{
  "d_model": 160,
  "activation": "swiglu",
  "norm_eps": 1e-06,
  "positions": "rope",
  "rope_base": 17700.0,
  "attn_scale": 0.177,
  "beta1": 0.9,
  "grad_clip": 1.0,
  "decay_fraction": 0.661,
  "batch_tokens": 8192,
  "doc_mask": false
}
MLP neurons of a small language model. Each row is named by its layer, matrix (gate and up: input weights) and neuron, and shows model dimensions 0-159. Each number is 500 + 25 x the weight over its row's rms, rounded and kept within 0 to 999. Numbers have three digits each. A neuron's up and down rows have the sign that makes its largest values positive.
After each neuron's rows, "fires in" lists the words (lower case) most often at its 100 highest values on Wikipedia text that the model never trained on.

L3.gate191:500471515523487496531493495549468518480531513520522506493425475527527470535509512503507474498502496498505507517434488522502519499494497501504508507450485474492539547476490502494543498524524494493491542511504520496517480511507507468469448518519513510454491526455569516518526489482497504442521507516500481494495535492463520506521466503494543530466450523457486504500494509506514543484506480559521505505496528539443493484479531477525460500487451510487454500513500500499497459487525486
L3.up191:502486549446484536494534511475510499485504529505496507531456508456505474475490434523502491449471527472544520511476495494504536493509488497534447498469527479506478481486521511521525517509479531487548459476479509506463468523569529516496458511527508518512513525494539521476476508515493497519467468504435495508460493470470471514481512514504520527452488495473553462489468500545516496510502515517521523474515529527478472500491492502480489488500482490509529501525504511528495471459530502
fires in: "state", "japanese", "textbf", "kingdom", "text", "india"

L3.gate273:525527463481456502472518447558553515478469472494512513510495532504528474488517488447521508494515466492507527477524505519453523529490522478482501497476515532529492487489481458518536512485476500484513492461534525479550529518528464492554491453479482490525468499502479480500512489487528496479522458505538470495501493512501477520511455511485499465487471502502493488496508490494496478465480508504482505531526516554519509480464477494512478570491520515455478490502498576544504499523469507
L3.up273:486545463467546486488467480497510531492511480537527488533495502476492480478492432455475517513486501484486496494542480483484494501485512474508519462468553500509471480476531485513485511496470520490507454464457514475496507518500494541530513524494506493567504498485469532476503541501513484507509510525521495526453437531486503548514485531470440512475519513514532508456483526491504440487515506453509500515517481501528504527507503517516488476470523503516502505501507526530445530489492460
fires in: "it", "made", "born", "time"

L4.gate50:521494482496515538508478483539485522512509499521466513480482531485475466537526496510513524485495493496509563514451532546462470456515499517470513484524485462518516538575485514497505487509500498490504494506514524494490502536526508494478512473477468484530550509475456492495566527490491549524473499496462500501531530495495474526493504526521510489461471501476523508517517493494517512507524471485471466532499517538529585472535506500517487501490556497493450520507487490461526528490487494
L4.up50:525489526477510519511450441523486517537522545521476504507471538461473469483497471525493519492486497491504530524460517535458503478522465505478481489541498467524501533516484551502463477503495500471508484524509495478484521514490505509490513525485475491561547527513431505465503532479515537533490509512513519521485514493493502528499499536489475516462504501490503532500484469450495522496544491488477492545513515530483536481568469497517500450474510483496473547514531483456508500478499507
fires in: "japanese", "2005", "2006", "2004"

L3.gate322:469507497479475519481467489531509504515493477496550495523510507539435480534508508512506464524491498518477489507458499506499476465486490480408500520515456506473475504527508504491502466447512538492499477491501522485489495528483467491489468513543475494448504491497502505539524518513490523515500500444481517510491471480475510580456537470497467520494491515528525500510491512488542498499524541491500439508518514504486532521515471493508478500471502501515479529472487467469484528523435501
L3.up322:473518500493477520509481500535500523505488513483526489516495490544443495520510482514508458527490501520485489523461510534499491516491474488445507541518452543484484474513523514494526469449518505511510478494492539493492485513462446477491457530528471504459502478489524526554505511525526476529493501488483526491477472463504498551458539445501493479508509501530533474503494492510549514524497534475504462486537487501494515519538509486494504476508500508499480545475529455449510540491437502
fires in: "0", "4", "5", "6", "7"

L4.gate110:503507505480548517529522503523535502513495528457508501493506491508526533465499521473514515480525494459488540500482533497460516505509502542542522475481475480531494470482483495496525474491509496474478532495469488512478491522518516525515534478530576494488475481504511453551479476494524490457478495490501488464482498531486513519503498514508501516449460542468470469569488519523504501494516481496432512470507487483502435487520524518491490539498486506523506484535540528473475525522535455
L4.up110:515498478510500497548538493524515548494457504450557522484524488494504497483512485476538475508499478464506513504497494552512552508530497552525526513458510505498508495490504533474528499481466505510478480498498469479490492507537527542535523493501504507459457524497514477457482473531499485465476513538484484543501519488485524542511494469524521471436500542487464477500510538512516534510512493463491489470558474498481473509497538469447529504479486460522525503539514491493511487511523477
fires in: "before", "after", "yes", "jordan"

L3.gate311:485514481501473500493518521540494504497494481453493532531491464502568544506512525492513452499456506514518501525510474525519508488492520515526503480494485474510523439531492457512550555510549496520513467517480551478543480506509502522472480504488509531459513524499513494544511484530502511515441502492490475480490523475501463441481489500514507495490467493474475484500518490513478514502466511492469493484514536463494474505444491508440501535508539472501458539466469494507517464512475492
L3.up311:482513545493482485461491489492455513473499479529500520508458494470527486427483488471500496496503517524479489505523450466527482501503491529517466495495523518509466502471511487500475546478493543484447475479445506456444513503498513504487479492469508539491515510485506460511498468523540466502502495515536485496454472504479463506542479544496438517493520478521509500448492521507493477518516458426522507517490507476496493504511499506505508514480512510552481509473474515524507496441504472
fires in: "years", "role", "textbf", "text", "express", "collected"

L3.gate402:509441537480476519494499533487505487497469515508511504427439517501489407529503485557539490489510496524471504521465480510496497522464497490521497505495508489515475496481485514500490495437545500507484504486522488509496509496466479460533507506502491513513476494507492492501496506397468545501505509457536485512475489494511491445510452504518501511507513469493499464500552489474534484516491510493492527503502519499491486489494499479477494532501465484516538521537507506548514534491527484
L3.up402:489485491500508495489484513480511468514480507495488490410501474491477471493488489479549487497493490496508509509478498524500497507498499486501518461497493488509483505497534474456506505483537502375526464525513523508515492511506489555481466527515510505546482496534503507515484500502572448496502480471498503494498509464492515499507483495486494494493495520502444497499492489490474489514470525499521472489500455477510492498494506515516604509532503551510529505495513500565504469518503507
fires in: "to", "group", "various", "held", "groups", "those"

L3.gate30:462459550488494470538519485487506521502498533471481499514510508494469495445460476503495501445490495517473478526532514477546504478486456503498443477541528527446504459462512521537498468485533520514515505513448516474513488487475489473522509512491479512492487467482503472473475483498489493512487478481494493535491490492470508510506506490532494498485482509513501552469454480459502493536515528510530498495495495490516518481513455495548494534521420513496448522494475507519549495462532495
L3.up30:482485526511501468500490499482515531503537521493519479489480473546499501495486539526498536505486500501519493534530504488514509502516482429469478448485458478475499497491485504487487528510562532493495508472542467483520490564482517487450495510539488469486485507490535521534463513479477484492494483479497501477526518511505481480470499497458489505497468541452436500540525480506485487514486540509497439434475488493491500483473512518520486504511450526485475562476503499506507448509502492
fires in: "for", "of", "ford", "forest", "goals"

L3.gate122:510516505514473508451500429516526514508492517477476505456586506497510434503512496467506485520514500524524494474491486498498519499525512534516491549512475502515500484554492468491483479477483543557490495521485541508527497468507501492547548486510512490459512498489499515512517544432477570452504484480457498484489477510495507532508503487506509483497492501508518487503543496506489483489485477463528501471455508488553491499516503520445537505497507522481504504505498491551481488482490502
L3.up122:464536492496458491483460472518468460527505503530508496559461537477499492481503510486531515514517487522507485488530493481493526486462464481488504487488522550504508503490431528486506520509474464455493522483484487502511525495490520483451520485459498462522470468507439505504507506506528538428487482534504476518513500453478556496506533496496474484511480463541500458502496506454485525510492510497464516501478503465519495541490539492499450501486480518475484512515509466453466489509507509
fires in: "0", "3", "8"

L11.gate114:507500475527561499493472467478490506490477476514522484477468512466459499510503496496532525526530514522481504502497519465454476476512480501422525486487519492528512500540486472491518487494505490485491503474501512520573492472517456475464478497476516477517496539507499502518482526493552506529542487535483525476477491537495500494466481493522504441511488484488486477535473489463554466471493522480477476565496471498512491514465525493486479478519481476532468481496550512518503517489447536
L11.up114:500472519490516524519504443512472502448572503498499539477477468512457530521503515468501514523472468481476483513517481506487517519501483538508526475470524507527511508504466513453499505473510476485485479478499504484517492469540532489516501510524529481466467498491507521463484523425483515548482531526494480478558531499485505515517515485504529477517475482486494523498502469468480519532468538484531500506493447509525496531510503528535532484477446504492504552499507462528504446495520529
fires in: "for", "magnetic", "over"

L4.gate42:498516499461524514491480509431472492525470520532490501539499508520499461503530469455495482486531503523440457487486516491513524543504480474492518470520515474535527508534422528485566515474499464521473475470508488516495506529471488480500528549497506460496497478514535517465466487503545460500496466526480509500480486465495528526491491483506532504522486461467504487512510483501498485505512527463476465514504489485489477488492489544483520487499457451489446472512494543508472500502502499
L4.up42:531505462476525517484503541493472520527486516519480487514513525521521448488523519488464480503533500526495443512534489511549506514499475482511513465518522497504535528567435541457561519499487492526516522488490490454497510512481513474498507513499504493474530440512517501468499490490536457492502478543468471512458497494519512531521492501536510510517469452472485500495506463542511475474541504500514510490521514470498502475537506485503465505526511495472458482491496506471425497504487512
fires in: "7", "1", "6", "8", "9", "5"

L3.gate198:526499499469522469500467472478461465496472506490517464486450524537517523496525487500519464487495493540497515529497507532475435496499491493519489489488492479526523532557458533491527502536467514524463440494518521455495530525504520510494487485484501473482468525482507506492497511487500521543506538522500500527488506498485452511503514466481473489513433472484517544466518498539470519477498549507507455506569549519508489458499515508498510500448513499512525536524495499486484473516513501
L3.up198:527504546507520485500461481461497465511501511489526499477494538539504533465513495490530461504467508534543506539503502494476472519493492534529498463532492501496514519523489527483539500539469509515473459516493550485483503552513513503514447508515527501473465521489534458517505538497508486549497540538477529497463478489492465484474521497506486491518488518510531533455480487535463505518514512485508474527536562498488482502525505504478492478494513488505551553550497449495473473483479525
fires in: "film", "goal", "project", "production"

L3.gate76:523530462481483488493484511506509527494486471466529535504513491547519487471503513463543476544520503510522510505496496551484547509474496479521492531520466489508517505503460473485503543515486479501497475495521506503511519431519542540542536465481452542554480539525487511505503482477499515478517433482536448528480536497486471495486460506451522512508484477490509506489529488495474487495489500469511521482485549509497519462429504528488485493486500504484485458492477509526498498512490469
L3.up76:469485428490526504478453525533533515498490497508545512494515449481477554511504506497511509530475507487479507468498505473525518503489481467497507449485496471506456463495500464516506510522473478489493485503501484508513450502521489532517510558551495473533497500530504501567433528486501481489480504538480497503449485490452533538507511503480474510449484512481510532521515511465483458484507525515472472498492510522492456496511491497488508510496498476531503527481532518486465467544538484
fires in: "some", "meet", "me", "meaning", "means", "sometimes"

L3.gate282:528493464473521480484469497479505504522515483489495483455489510491519512526558521533447456527532498520487521480487507482513499516457455497518482520504483480507487480552454531494451484541528498487474502543486488500535506473489507524472490484487491472545455491505496528575529517516485487514493507535538484488509471527490499504476470542472442487512464495474480507508546466488473512503486539490497506466520540476499511467483520503473501481455514474511516516501544482470489443501505512
L3.up282:506492503466552517528499484482510511539524480479484548485494499475491542475515479523489460517481512517497517494461520534543521513501464533504455525560522520448475497521503548494475443506489484505507477522494509526491501472498497508496476489528492510508454534530519494511526478510469496511492523540487496515484444473477516522474537518532451473507498513518482488439509462483510529529503523482533508492508559485480520495504473466475521493490493454497547513541536469501520470466510514
fires in: "team", "group", "year", "01"

L3.gate23:521486475464504494487466494541491519497464516480486513509499478506526502530547497464455493490580444538520506482500488499497547484473483522469461498513531501497504451538512535480489534504541434502511491494528515437487528517485497527472514466497523507524527512540465519458481505486529482501480514479555475517528507535507515529496476487530538493498490524451512463548522506504521498480492490503514489469487507553499480457486503538484501470495488488482500494520463511490510533505496512
L3.up23:514500482495473512499457497519504517485494549498486531493513489477490500493515514463479492507522479539541496483505479500520546514467484508494442493523529502478487469522541532466494508481542437504535511493502527465494505531471485517460474512540565485499584517534474535491467518476495486519477533513550483516483496509518538523470483507542503503508498523497506464539468471491506513487505478498525497501487486542499469478527489546468497456526460485527499494538503496511494526475517547
fires in: "out", "five", "2018", "1", "2010", "outside"

L3.gate379:468528523490473511499492498527486492504490534469492555485537521467512429472498521516517518482540497526494540501495507492500501496503502517504475546516444508482491491480463453497475549503491526466484506446555519479468504467539475455488548476505494483464483507534498494519541514505497474486497454456509482530525507508519518558495491520522533486483464517510505456511480479511476490525499479531495561511495519507503524448493499503502511526516452497494509543491463511490493465475501481
L3.up379:491541490482504519503454484516488526503490530472504547471540502451467494512478526501515520478500491479502516536473507472522515515478447482506462493526470519482477461496492475524478506509495526453469497480495522478539471486540460455473507525542505456470504490552538464505514534475500475468476475488495510518498470473521517519472504525517493513463513473501512449520462480501471495515506516523490507496499496516505500474512488509504504482533438455550485528532488452461488466446504484
fires in: "new", "north", "first", "green", "river"

L3.gate17:468508500481519489476542469529542519488492477495506534479526505503491543499501516513498497461484491486496511501523496539499510542474509549533466525510487501495497491500507502510488478475542516485515498480503508492443506529493495479511543467493494506459507514501476515475493467496529466442519475493499482513481483491525503491513507514495506505512498473520509506495549476497511497495494468499541486496469541500537515499491491496450657517505487564515472501487496524471510511500474467
L3.up17:478534501515512500521479443533520519499459508464521517486510517516510499469488459493469487490474506510515503477499459523524539496497529519482497467493493485484500437519527501500478536498512497559444498487510487513471506489456515467565486530518481490520479523496530499508480555480585520461506468509490468485491460473491488502461487520498481524512482489501480469466532518486531459537488493484502529492524480509544510520500530505448535516511491456482535527486497504524454500491494498
fires in: "2", "1"